{"norm_place": "pre", "beta1": 0.95, "max_seq_len": 384}
MLP neurons of a small language model. Each row is named by its layer, matrix (up: input weights; down: output weights) and neuron, and shows model dimensions 80-207. Each number is 128 + 24 x the weight over its row's rms, rounded and kept within 0 to 255.
After each neuron's rows, "fires before" lists the tokens most often just after its 100 highest values on Wikipedia text that the model never trained on.

L3.up436 [114 149 155 106 108 129 140 162 123 172  88  96 154 100 128 101 138 112 141 112 143 131 102 147 101 158 118 147 141 125  85 149  80  81 145  96 142 107 161 148 161 138 121 129 114 136 117 121 103 135 106 120 118 165 145  98 130 101 127 133 165 115 114 136 121 115 111 132 135 124 141 105 125 141 111 143 116 152 119 152 103 150 148 143 142 116 117 142 113 142 137 122 130 131 149 133  98 133 127 117 120 142 139 116 122 123 151 186 163 129 195 111 137 117  60 126 160 126 137 125 104  99 157 144 137 150 128 132]
L3.down436 [143 144 133 102 146 129 135 162 123 120 104 140 175 128  89 116 114 125 112  97 135 130 146 119 114 137 104 123 127 106 117 146 126  97 145 100 145  97 148 146 120 138 107 130 112 116 121 136 108 138 104 123 125 160 117 102 131 120 170 134 180 148 117 127 121 119 133 135 123 114 134 110 126 130 114 128 133 142 115 159  87 121 114 152 113 129  88 124 121 150 138 150 120 124 141 151  96 109 148 148 126 116 152 124 112 134 133 187 119  98 143 126 130 110  36 100 148 126 132 108 129  92 157 112 149 119 112 143]
fires before: "\n", "-"

L3.up21 [114 158 167 105 127 134 104 182 108 149 110 125 163 104 102  93 142 126 140 115 143 128  95 135 103 160 131 157 132 118 122 152  88  78 147  98 145 144 156 154 136 138  79 124 131 128 107 118  87 154 101 134 126 134 121  75 125 120 101 110 198 104 124 129 124 126 108 158 121 121 155  85 120 156 122 171 132 142 134 174 104 146 144 111 138 103 112 147  88 149 129 122 137 116 155 135 134 133 138 125 130 137 121 102 126  95 156 194 147 129 184  92 112 111  76 134 165 115 142 109 103  95 161 140 137 109 115 157]
L3.down21 [140 168 136  98 125 106 125 156 124 127 102 153 167 128 105 127 116 143 125  95 137 151 141 113 107 157 124 140 131 105 109 117 118 110 131  91 153 156 147 142 101 136  89 120  87 123 120 130 104 162 116 108 133 124 133 121 114 132 100 141 171 148 106 123 119 145 122 123 132 112 164  89 156 126 107 141 133 145 113 149  91 115 135 135 104 131 108 122 120 139 137 128 139 136 157 159 130  98 114 151 145 128 146 131 118 117 136 193 159 116 148 126 125 116  59  99 172 114 142  89  86 110 122 120 143 120 103 142]
fires before: "\n", "-"

L4.up601 [136 137 135 126 103 115 141 164  98 179 117 155 141 118 101  81 139 114 120 129 148 116  98 154 110 140  89 122 126  99 106 125 117  76 156 120 159 134 158 156 133  97 105 147 151 132  84 141  89 178 102 100 139 129 123  82 141 116  81  90 151 125 125 137 122 121 109 120 108 133 140  85 132 125 123 145 125 155 124 143 122  95 128 132 140 130 135 136 154 155 130 116 132 131 116 136 142 131 155 134 136 119 142 139 114 125 123 192 127 122 143 125 126 123  50 141 168 127 162  96 144  91 145 152 133 137 128 138]
L4.down601 [123 158 121  88 132 113 129 126 136 160 141 140 159 118 104 124 131 143 153 120 142 139 171 140 121 126 134 119 137 129 143 121 124 125 156 101 124 126 118 168 127 137 145 151 115 143  87 120  82 125  92  83 123 141 156  66 122 159 118 128 183 165 102 127 146 128 112 132 125 141 141 134 117 127  89 120 164 131 121 148 102  83 130 148 141 128  93 139 153 161 109 125 117  91 120 136 117 111 153 133 142  95  94 140 108  90 122 152 125 144 170 139 111 126  35 115 163 117 129 121 141  89 122 132 146 148  90 174]
fires before: "\n", "-"

L6.up348 [133 142  97 107 152 153 153 142 149 132 141 137 169 115  59 126 117 109 139 140 127 119 139 104  91 157 122 161 117 134 114 188 146 137 111  97 130 117 151 123 100  94 121 102  86 148 130 146 133 104 108 137 129 139 134 125 126  96 133 120 116 141 122 132 115 156 124 131 145  91 116  99 132 145 125 117 136 120 126 148 129 101 159 156  98  84 169 150 104 152 131 163 138  97 157 125 103 113 117 108 154 145  91 140  94 119 125 116 124 112 191 141 191  90  74 121 128 121 105 101 134 127 154 125 136 112 117 125]
L6.down348 [136 158  99 120 147 133 112  97 119 105 133 108 132 153 126 149 163 120 156 139  97 139 164 114 153 133  88 122  92 121 114 137 108 143 118 140 122 128 116 126 132 118 114 115  83 135 106 119 157 103 130 142  66 119  96 143 131 116 104 106 112 101 150 120 136 135 151 125 150  63 114 162 102 128  99 115 151 150 131 111 110 135 122 109 124 165 193 169 128 135  93 127 109  98 128 148 118 159 125 119 128 117 113 120 152 120 106 140 136  77 177 120 227 154  47 123 143 151 168 152 145 106  95 125 109 103 132 137]
fires before: "\n"

L6.up292 [112 109 157 128  59 142  99 152 105 123 123  99 169 108 125 115 122 143 116  97 124 176 125 145 138 158 107 163 129 149 130 123  71 108 169 136 142  96 131 126 110 151 161 107  80 145 158 125 116 124 122 171 124 127 104 123  87 155 114 149 131 122 138 110 142  89 143 129 115 128 131 146 145 159 103 115  88  97 129 125  88 118 130 111 123 135 129 147 115 131 180 137 151 158 152 136  81 123 122 156 123 151 120 132 126 125 148 158 133  83 150 127  91 116 122 129 162  98  77  82  94 123 105 106 175 120 148 129]
L6.down292 [154 122 127 112 138 124 188 144 141 149  67 152 132 121 104 112 115 107 128 118  97 123 136  91 156 143 138 136 127 114 106 135  49 164 113 163 141 107 129  80 138 138 134 149 124 111 130 121 132 131 174 143 129 150  95 152 136 119 124 152  83 163  99 129  87  93 133 107 149 148 144  97 127 113 125 131 147 143 107 134 117 101 129 154 146 118 104 114  94 160 163 141 105 125 131 173  71  97 139 116 100 124 100 146 156 101 111 139 142 110 124 115 115 149  81 105  77 111 126 106 157 136 205 152 125 145 122 159]
fires before: "\n", "-"

L4.up971 [135 137 124 132 138 117 116 149 103 161 110 130 141 111  85 102 132 107 150 133 122 114  68 133 106 141  94 150  90 137  93 133 115  93 151 100 146 145 178 155 165 110 120 141 118 143 108 115  79 156  92 112 101 137 129  88 133  99  88 117 195 133 144 136 146 142  90 105 111 138 149  90 126 137  78 143 125 141 160 169  97 105 137 114 131  99 144 166 115 115 112  92 120 119 144 117  96 121 147 125 152 154 134 126 119 134 170 176 131 132 143  97 149 120  72 169 129 123 134  92 145 102 134 132 144 147 123 161]
L4.down971 [138 133  90  98 144 116 133 164 137 133  93 149 144  86  85 120  77 124 122 118 155 115 121  99 112 113 112  97 125 108 134 135 139  99 153  99 128 102 126 169 121 121 117 130 103  89 102 135 112 151 128 122 125 153 110 100 142 135 148 138 180 144 134 160 132 129 148 108 113 130 181 114 158 132  84 130 139 142 111 151 105  87 112 140 152  87 121 124 123 133 137 115 149 120 129 152 112 143 158 146 156 175 145 131  92 112 137 156 112 116 149 136 130 107 117 103 145 149 148 105 124 107 104 134 134 124 134 112]
fires before: "\n", "-"

L6.up848 [170 149 153 102 129 114 140 154 103 161  94 128 178 122 123 110 153 147 118 102 148 140 149 141 118 136 128 140 153 115 108  93  93  99 152 108 147 115 162 161 127 131 118 125 144 156 114 144 103 125 147 100 117 130 157  94 113 146 141 126 119 141 109 133 106 120 113 115 121 119 145  84 111 130  85 123 147 140 127 134 118 105 117 133 126 115 112 128  90 147 106 139 128 106 111 134 115 148  95 154 147 117 126 127 131  87 138 145 148 128 189 123 124 129  61  85 159 135 147 123 153 123 118 141 148 127  96 156]
L6.down848 [126 150 116  98 174 117 122 139 124 151 135 145 158 102 105  99 123 127  97  92 112 148 175 136 142 139 128 160 120 125 131 102 125 118 159  85 110  85 138 136 112 137  86 116 113 120 108 135 126 148 104 128 122 127  99 110 155 144  84 124 111 136  95 110 100 122 118 125 133 112 106 130 130  97 122 109 147 148 102 169  88 116 132 128 115 119  81 139 131 156 159 155 163 159 136 118 107 106 132 138 108 116 153 145 116 109 149 153 162 118 149 132 214 129  60 110 141 111 117 160  86 133 150 161 136 103 105 164]
fires before: "\n"

L4.up258 [146 132  99 136 140 156 155 112 135 158 120  91 129 113 102 115  79  71 110 128 128 137 142 101 137 152 160 133 164 111 117  86  90 133 126  99 129 139 115 158 177 140 141 116  84 146 141 151 121 134 111 120 137 130 124  93 141 135 143 140 132  90 110 137 122 109 134 174  98  92 115 109 134 102 118 121 126 112 163 135 107 138 136 102 120 107 145 149 108  88 110 119 128 126 146 124 158 111 141 128 147 139 150 145 133 148 140 171 122 143 121 118 169 108 119 130 134 112 121  82  88 133 126 110 152  83 118  94]
L4.down258 [167 159 145 113 153 105 105 117 138 115 140 142 130 144 150 136 128 113 135  95  97 137 122 168 113 133 103 124 140 147 128 140 135 116 150 150 116 133 114 108 153 135 116 129 119 121 100 125 177  90 102 156 112 155 147 161 145 113 144 133  88 118 180 116 144 130 110  86 156 134 141  68 113 115  92 171 161 137 126 127 129 140  97 153 151 166 150 107 125 112 142 142 121 114 122 142  75 124 129 156 103 108 152  71 151 103 135  87 136 100 117 137 144 128 172 147 130 149 102 155 147 102 134 132 101 119 153 148]
fires before: "\n", "-"

L4.up501 [112 120 173  98 118 126 148 129 167 143 136 123 120 112 126 121 108 112 166 147 111 145 149  89 173  90 120 159 113 126 143 140 160 105 139 135 136 117 138 133 123 129 127 165 179 145 128 133 103 134 138 104 131  92 113 168 117  84  99 135 107 166  85 117 102 111 153 124 156 149  82 171 147 161 191 117 144 141 167 103 158 131 143 134 103 115 105 125 131 136 145 132 120  97 123 115 131 149 131 103 111  86 169 132  98 146 126 106 156 162 122 123 183 137 145 112 129 141  91 137 150  94 154 174 135 113 131 120]
L4.down501 [130 135 145 104 126 133 197 108 119 149 120 117 122 129 153 128 159 186 140 125 142 157 108 129  82 120 148 125 116 112  92 136 129 133 104 125 180  72 108 146 141 112 153 147 135 132 157 116 180  91 124 120  95 101 106  98 134 130 179 148 123 116 155 170 156 100 158 121 118 101 116  98 115  83  98 104 156 117 105 119 131 113 111 181 118 119 162 119  93 129 158  83  95 125 126 134 166 163 107 123 102 158 135 128 161 106  92 134 131  84 149 149  99 150 146 126  99 153 119 124 105 135  98 130 149 111 119 123]
fires before: " |", "\n"

L6.up64 [157 173 139  78 120  71 156 170 119 142 135 136 145 139 109 116 132 133 114 122 114 147  87 140 107 126 100 156 130 149 131 109 104  98 157 128 141 127 137 136 130 122 117 129 121 135 124 123 119 135 104 129 162 127 149 127 141 142 168 113 137 132 110  98 100 107 121 136 134 124 134 102  85 190  98 148 121 105 100 138  99 113 134 145 114 150 139 107 117 123 123 145 118 111 104 137 119 124 121 110 137 138 119  89 119 135 157 154 130 130 128 139 150 105  63 120 146 101 168 140 148 110 121 106 124 145 148 181]
L6.down64 [126 124 132  90 121 102 129 157 138 123 100 119 154 115 115 128 105 139 116 105 134  95 144 140 145 149  87 139 161 113 130 126 127 110 133 125 151 109 150 156 130  97 122 160 145 116  98 154 128 135  92  90 138 121 141 113 133 134 198 159 133 140 105 161 103 136 123 125 125 134 131  88 137 100 126 109 107 144 136 140  92 157 124 133  95 134 109 141  87 141 103 148 145 138 121 152  89  89 105 108 113  42 106  98 139 131 171 164 119 133 144 123 154 147  56 131 129  75 103 152 181 130 139 155 109 115 138 162]
fires before: "\n"

L6.up842 [175 141 141 145 101 142 135 177 106 148 147 135 153  94  70 139 103 126 132 144 147 163  85 140 111 165 123 142 122 101 126 119 100 132 159  89 183 127 131 135 124 106 132 100 175 123 105 100 119 108 151  98 121 133 120  88 137 163 140 122 165 118 116 150 118 156 119 120 161 146 132 147 124 122  82 139 151 146 116 156 121 132 121 156 170 149 133 132 157 144 138  93 127 124  99 148  99 120 135 131 129 111 105 161 157 101 135 169 136 144 152  95 150 109  88 103 144 113 196 138 147  56 134 151 129 173 120 146]
L6.down842 [103 179 181 139 121  96 127  90 134 148 137 139 169 147 145 157 114 125 142 122 168 143 182 137 118 134 169 150 110 153 139 125 130 111 130 101 130 124 105 124  88 126 120  87 123 135 124 156 118 156 115 144  99 152 121 103 107 117 143 144 173 126  99 137 125 130 139 126 110  72 141 143 128 146 101 125 147 107 104 143  69 123 106 119 137 129 139 132 107 143 158 121 149 143 131 111  72 129 137 153 144  90  96 123 122  96 142 118  93 133 127 137  79 133  99 142 131 105 119 124 151 135  84 114 163  92 141 163]
fires before: "\n"

L10.up608 [109 112 112 113 150 116 133  98 128 133 141 114 165 138  90 140 136 106 129 220 151 145  94  96 125 117 109 147 121  89 147 155 157 128 125 121  98 129 125 122 146 108 112  72 125 142  97 131 146 113 150 154 109 134 155 155 117 144  82 128 116 119 132 129 155  96 126 148 114 153 134  96 148 123 163  89 153 122 159 116 103 123 143 130 117 115 102 140 135 139 131 111 156 131 104 107 169 131  75 117 138 163 130 144 125 134 101 115 105 102 143 141 104 118 105 133 154 151 148 135 100  85 116 157 182 151 129 168]
L10.down608 [118 115 131 154 108 115 154 123 153 161 135 108 132 137 106  91 116 108 136 132 118 141 126 106 129 117  91 139 185 137 106 109 133  93 142 139 119 138 146 153 149  99 107 161 147 140  97 105 136  93 140 118 144 133 108 140 108  77  77 135 115 150 132 139 135 154 119 140 104 124 151 140 141 139 116 131 145 184 120 113 105 100 163 103 111 143 106 124 132 164 114 134 102 109  81 152 114 147 133 175 113 142 111 125 193 121 133 165 123 119 116 118  93 131 103 174 121 122 136 134 128 111 102 112  88 166  84 153]
fires before: "\n", " The", " In", " It"

L7.up933 [139 127 141 114 157 114 170 180 153 134 137  89 162  91  92  91 117 110 125 124 141 150 127 115 121 188 161 165 121 122 123 126 116 104 150 146 174 129 161 126 132 168 151 109 139 115 121  94  95  97 125 151 119 146 138 116 110 154 159 102 151 131  77 136 113 163 155 105 157 109 149 153 112 157 112 113 134 115 126 162 122 147 169 135 162 114 126 125 112  92 129  77 137 103  95 133  98 109  67 117 160 145 111 103 156 110 135 149 143 105 134 134 147 135  97 127 136 118 145 101 157 122 137 109 121 128 126 162]
L7.down933 [154 132 104 124 104 117 134 148 139 154 120 118 150 118 134 140 128 105 106 135 109 135 175 119 111 132 108 121 106 116 134 119 110 107 118 101 164 101 125 113 140 161 113 163 126 106 131 144 118 116 147 140 118 132  92 107 111 131 157 138  93 103 136 116 135 162 130  76 110 100 106  93 111 113 121 107 115 148 114 138  81 128 139 131 154 123 139  93 117 115 134 146 139 181 154 131 125 121 132 109 135 120 134 119 137 134 139 185 183 131 143 139 129 140 117 124 115 111 147 127 167 125 101 145  94 100 123 156]
fires before: "\n"

L10.up611 [155  83 126  78  62 157 100 140 139  98 123 116 110 149 117 123 127 114 132  96 168 118 100 128 160 140 118 109  78 140 158 107 148 141  74 132 139 154 122 106 129 127  62 112 137 142 103 125  69 134 141 126 122 158 120 125 112 103 161 120 111 150 109 125 147 103 133 109 129 125 129 160 137 135 103 157 152 139 131 120 169 137 165 102 130 127 142 137 137 104 113 128 138 119 124 149 104 147 121 133  81 118  96 165 134 109  81 135 176 134 100 146 164 128 134 111 109 118 141 107 149 155 137 141 147  82 136 141]
L10.down611 [135 118 144 135  89 104 138 129 121 120 150 169 124 136 123 134 153 160 128 130 117 102 124 148 103 139 112 131 113 101 147  96 159 121 145 116 105  95  95 156 144 137 143 112 126 133 129 145 135 115  98 118 119  81 143 119 134 112 137 158 123 137 126 160  81 111 110 129 134 109 136  62 107 120 119 161 154 128 114 137 116 139 103  78 134 109 133 179 120 166 110 138 126 132  90  95 110 119  63 162 111 137 125 140 158 145 111 118 222 104 140 123 182 172  78 158  97 126 139 114 106 152 112 105 166 149 127 138]
fires before: " |", "\n ", "\n", " –", " Conference"

L7.up580 [137 128  87  93  93 147 110 125 134 130 172 121 165  87  76 140 130 142 131 108 144 160 152 163 135 126 142 126 134 105 157 130 122 177  95 103 132 113 127 123 107 127 153 124  30 187 131 132 127 131 135 135 126 118 137 191 127 141 106 111 133 127 136 118 109 120 113 108  88 105 144 113 135 133 118 125 125 122 132 152 104 125 197 137  75  79  64 138  87 125 140 103 118  89 111 100 143 100 102 143 139 160 147 136 158 107 117 137 101 123 142 136  99  90 155 142 134 113 128 103  89 112  78 117 135 147 136 123]
L7.down580 [108 115 124 138 126 128 157 140 130 158 116 126  63  94 122 150 156 140 124 116 122 183 151  68 122 146 105 123 111 124 141 120 125 125 133 153 123 168 137 120 140 112 115 110  90 151 160 138 172 105 105 133  97 143 124 126 144 114 117 141 132 128  99 145  82 143 138 175 154 133 136 122 109 130 166 131 110 139 120 126 149 144 107 128  80 150 106 142 120 126 104 175 105 129 119 166 112 159 105  95  93 157 136 140 120 100 146 132 140  97 182 126 111 109 148  75 149 143 144 146 109 117 144 150  79 110  75 139]
fires before: "\n", " He", " The", " In"

L6.up1021 [148 137  91 120 121 101 124 104  89 148 148 153 140 125 107 107  94  86 127 155 130 150 138 101  91 142 137 170 150 121 120  95  98 106 124 112 151 153 134 123 144 132 108 111 122 169 158 136 134  99 117 141 129 140 131 123 148 137 128 153 129 126 112 114 111 118 111 129 111 112 124 132 137 153  89  93 124 101 172 106 114 111 151 164 110 136  98 115 146 148 143 143 156  83 146 112 126  91 116 138 149 116 120 125 141 115 138 131 106 143 137 164 126  85  82 101 164 123 107 126 123 136 145  82 159 116  85 120]
L6.down1021 [145 173 108 144 118 116 127 112 103 160 179 151 135 128  82 114 119 161 143 158 104 139 131 116 141 112 159 166 153  95 114  90 149 143 156  95  93 148 143 133  98  94 101 106 121 136 116 117 135  88 148 120 109 170 132 132 114  73  65 107 131 138 171 146 129 105 118  87 179 105 112 124 109 147 183 119 147 188 126 163 118 158 120 123 113  98  75 173 156 138 136 144 126 134 113 155 137 144  78 155 146 157 127 181 133 111 153 121  82 103 158 129 165  97  51 112 133 114 135 103  76 142 136 154  61 131 144 112]
fires before: "\n"

L10.up785 [126 121  98 145 118 191 113  91  83 145 157 135 135 153 137  93 117 166  94 161  88 176 111 107 132 132 162 162 124 133 113 107 158 143 142 128  93 142 116 112 147 127 135 128  78 109 155 122 121 115 145 161  85 156 134 126 122 113 106 152  83 105 117 146 130 125 114 109 123 116 135  90 150 141 167 140 143 128 148 148 121 133 131  75 131  88  98 155  89 138 159 134 164 120 124 133 145 119  97  97 122 154 110 175 176  97 126 108  90 109 124 165 112  99  67  81 122 101 122 125  72 120 133 110 138 118  69 109]
L10.down785 [113  89  90 152  66 142 140 143 142 106 133 181 127 126 118 105 163 167 117 169 137 139 127 118 157 137 134 126 171 129 117  94 187 145 138 132 147 161 125 115 120 137 145 153 122 129 132 140 134 151  89 159 119 158 120 149 158 102 104 119 125 158 134 108 127  87 147 138 139  76 139 152 130 134 117 120 127 169 124 141 156 100 148  98  99 155 107 140 141 193 133 144 131 128 123 109 154 124  97 145 126 153 130 127 129 169  98 130 121 109 148 117 159 127  44 142 151 178 145 118 144  93 167 155 126 119  67 159]
fires before: "\n", " The", " He", " This"

L7.up325 [139 111 124 107 110 159 116  79 102 109 119  98 122 141 150 118 176  96 144 118 123 141 156 125 134 152 125  97  93 143  73 109 118 137 164 133 129 152 132 161 155 151  96 146  85 112 154 169 134 105 132 115 144 167 115  60 132  87 145 159 139 107 140 152 144 106 133 106 115  92  90 148  77 144 119 141 108 170 151 142 129 131 145 108  93 139 159 154 104 138 148 125 146  73 169 112 184 120  83 122  98 164 122 140 121 128 144 126 145 161  93 167 167  87 146 150 130 121  86 104 113 127  93 140 116 184 112  90]
L7.down325 [119 147  99 133 101 152 168 127 110 125 127 148 114 149 126 113 106 150 147 116 163 179 134 163  84 170 103 119 180 125 150 122 120 127 144 150  91 118 104 112 112 114  96 145  94 127  95 122 123 103 108 117 114 145 155 131 150  92 121 183 101 134 102 164 143 149 150 129  91  99 105  96  78 103 118 120 157 132 174 146 150 138 121 130  89 115 157 158 137  98 139 134 118 129 111 150  86  88 158 129  99 160 135 129 142 154 161 151 182 113 138 141 149 138 178 108 114 107 148 156 130 154  93  74 161 117 154 128]
fires before: "\n", " |"

L3.up1066 [142 122 142 112 106 182  95  56 130 110 136 106 174 101  87 146 123 177 103 131 153 186 138 155 167 113 158 135 129 137 142 137 170 127  72 129 114 126  97 154 195 108 126 131 140 161 123 125  82 154 126 157 144 135 115 125 144 124 161 108  41 102 109 114 147 103 122 152 108 120 160 112 153 110  86 117 116 123 107 114 184  79 111 167 107  71 118 162 102 129 137 112 141 131 171 130 153 142 135 133 109 126 118 140 109 144  85 105 105 132 115 139 134  95  79 130 134 114 110 116 116 129 115 112 150 159 141 138]
L3.down1066 [174 129 137  92 153  88 129 180 118 131 129 126 122 137 146  91 127 111 159 117 131 121 120  92 106 134 115 114 143  98 139  98 134 118 175 127 117 139 129 111  69 118 138 104 132  78 118 133 119  91 136 115 140 112 119 112  88 167  97 140 156 148  94 153 108 151 104 108 140 115 130 121  89 129 180 119 126 152 112 173 108 149 128  97 120 136 142 118 113 150 132 111 110 114 105 109 108  97 147 166 129 115 144 134 118 131 123 144 152 113 137 152 128 127 110 142 113 117 154 120 155 150 132 154  97 126  96 139]
fires before: " |", "\n"

L6.up158 [114 112 123 106  77 130 150  89  91 169  91 143 135 138 159 144 131 105  96 118 118 141 137 169 117 149 140 136  92  85 112 109 169 109 138 101 133 147 133 188 150 141 128 135 120 141 132 164 114 137  74 133 132 124  85 106 143 136  96 130 167 110 106 138  93 122 108 146 131  73 114 119 124 123  82 148 107 121 143 121 140 127 104 149 121 125  68 104 109 111 148  96 130 127 142 141 149 148 116 135 120 159 123  98  92 136 157 157 104 115 163 184 133 129  67 146 116 121 133 106 120  96 127 154 153 146 107 159]
L6.down158 [145 118 159 177 165  98 144 154 140  91 116 103 103  87 125 129  99 117  84 122 139 159 115 131 120 157  84 118 107 184  99 125  93 125 180 155 130 125 121 112 119  98 153 149 135 121 129 116 132 104 145 135 142 110 175 134 125 102  83 143 118 185  95 153 164 133 141 153 111 137 103 131 139 146 135 162 121 108 164 141 143 135 145  87 132 181 148 122 132  86 100 136 126 173 116 120  89 107 123 141 168 137 127 115 125 128  94 119 120 119 136 152 173 105 127 120 170 155 132 107 143 131 122  98 111 120 134 132]
fires before: "\n"

L8.up238 [174 106 102 151 118 136 130  86 124  98 139 126 121 131  62 130 102 105 133 169 134 127 122 120  92 161 128  94 191 117  87 137 132 115 151 103 141 140 150 131 139 132 119 102 156 154 137 146 105 119 138 117  85 129 114 175 168 138 119 142 134 143  92 132 114 117 122  99 156  95 145 132 121 153 110 127 153 106 119 136 103 116 156 120 177 120 131 149 110 130 129 136 133 100 107 150 127 115 129 106 174 149 127 138 152 129 122 184 128 147 149 143 146 101  72 140 180  68 124 114 153 186  81 103 119  85 102 123]
L8.down238 [135 144  85 136 109 147 102 107 140 112 163 142 124 106 112 124  95  86 125 142 140 164 101  76 123 126 153 156 143 120  99 104 136 148 173  76 155 161 140 135 156 128 149 123 126 102 125  76 135 117 153 105  78 150  91 167  86  99  99 147 112 131  82 106 153 137 149 113 142 111 124 118 126 161 127 112 146 136 120 137 113 134 180 118 116 143 115 133 146 153 104 134 144 111 185 107 117 131 128 150 152 160 111 120 147 120 175 145  91 115 107 131 104 124  90 111 170 144 131  90 133 121 142 140 138 126 124 132]
fires before: "\n", " The", " In"

L4.up206 [137 135 155 114 110 107 124 156 119 151  92 158 143 108  86 105 127  99 130 120 123 143  99 154 110 131 103 145 149 120 104 140 137  74 131 106 171 127 157 138 139 121 126 138 157 156  76 139  82 143  73  97 128 147 120  98 110 139 100 125 154 120 119 143 130 119 111 111 117  97 142  94 181 138 122 137 129 167 141 155  86 111 126 135 133 122  93 144 145 153 115 115 113 110 137 130 118 127 145 134 140 106 117 140 133 104 129 178 131 119 160 117 111 136  77 132 155 129 147  99 131 102 121 138 157 157 115 151]
L4.down206 [143 190 141 106 112 105 110 142 125 125 120 173 133 117  99 129 114 126 136 112 129 140 145 137 139 119 113 131 123 116 126 141 150 101 126  91 128 121 131 110 123 106  93 142 138 143  93 137  92 113 126 131 115 158 134 116 123 139  83 107 178 131 106 143 134 165  96 104 176 138 141 113 127 139 105 136 151 124 117 181  98 116 138 129 115 110  89 130 138 153 137 141 116 123 118 150 101 108 149 141 148 115 136 124 135 147 137 168 127 122 148 117 109 111  89 114 156 114 136 111 136  68 145 123 147 128  88 145]
fires before: "\n", "-"

L4.up648 [120 135 142 105 109 133 132  99 114 112  99  62 122 117  98 125 149  95 122 170 141 128 153 146 119 175  77 142 125 135 111 145 119 109 166 122 106 159 149 120 170 113 134 112  96 104 151 130 117 140 128 140  97 106 131 129 138 151 114 138 145 149 111 108 167 115 142 129 114  89 111 111 123  90  74 120 103 105 144 107  89 140 127 133 130 122 112 128 106 129 136  97 146 178 192 145 134 121 148 154 153 118 121 115 120 149 161 174  88 112 149 103 159 141 102 167 141 140  93 113 120 123  91 101 170 141 105 155]
L4.down648 [ 92 114 128 143 132 139 130 154 139 122 111 125 147 125 139  65 118 112 133 118 118 134 109 110 125 151 123  65 147 159 109 149 107 123 148 139 158 121 102 118 176 118 143 115 108 129 126 105 124 146 145 138 103 163 135 112  99 103 149 146 146 152 148 131 124 152 129 125 143 117 132  84 118  80 149 136 169 180 131 186  80 146 109 147 126 138 100 145 144 113 103 143 111 175 109 131 113 145 124 158 150 131 130 139 130 157 144 115 126 142 106 163 173 140 203 122 114 158 120 122 146 106 125 142 114 157 124 115]
fires before: "\n", "-"

L3.up722 [138 121 163 101 107  95 139 133 132 150 108 103 179  92 124 137 143  92 140 129 124 140 163 118 115 121 123  88 148 109 110 150  89  91 117  79 135 100 141 174 162 167 135 108 123 170 162 142  87 101 134 119  86 188 130 119 122 111 159 171 127 110 105 147 134 137 117 147 114 136 134 115 157  95 133 136 136 111 130 110 140 140 125 141 108 101 129 178 130 100 132 106 118 118 130 123 117  95 174 160 104 147 133 116 129 132  97 129 120 119 158 139 139 110 105 145 144 120 135 106 124 115  94 139 132 154  95 138]
L3.down722 [160 145 123  90  98 145 155 138 108  88 132 167 132 145 154  70 145  87 129 100 112 170 110 132 131 134 139 140 119 124 105 114 112  86 153 105 110 137 119 102 150 134 120 147 129 123 125 116 123  95 121 136 119 134 122 117 158 103 140 137 122 155 153 134 117 115 103 146 121 132 166 115 145 145 147 130 139 153 158 168 128 129 126 125 105 113  92 107 168 155  92  96 126 106  94 104  81 148 109 125 128 158 181 104 138 130 153 130  92  92 111 140 149  96 107 143 136 121 110 114 116 121 176 164 105 111 130 161]
fires before: "\n", " of"

L3.up647 [109 146 143 140  94  84  99 114 148 167 148 121 122 129 122 136 120 118 102 130 111 137 145 132 133 159  95 155  99 136  90 139 134 123 142 134 119 127 142 100 150 118 137 154 128 118 157 122 138 178  95 136 134 108 125 139 143 122 112 133 138 107 116 146 122 135 151 146 119 130 106 103 107  66 109 128 124 141 134 102 100 128 135 103 120 117 141 168  89 145 165 136 102 128 166  97 158 117 176 130 134 148 130 138 128 135  91 179 119 124 156 117 118  95 114 108 157 131 116 132 132 152 117 137 132 123  87 160]
L3.down647 [139 109 133  79 144 155 141 154 133 111 112 116 165 158 149  92 141 135 188 125 100 165 155 138  87 127 144  52 125 136 147 116 108  80 151 106 163 156 131 149 137 141 100  79  91 115 129 117 110  81 157 101 145 130 134 126 101 105  95 115 125 150 132 114 119 156 152 124 139 151 148 132 134 145 128 123 174 108 126 138 162 134 112 197 126  42 121 127 147 111 134 131 144 124  97 103 121 146 143 137 130 146 132 128 142 123 151 110 152 112  99 115 134 129 166 181 129 138 127 133 132 118 149  76 139 141 143 123]
fires before: "\n", " the", "-"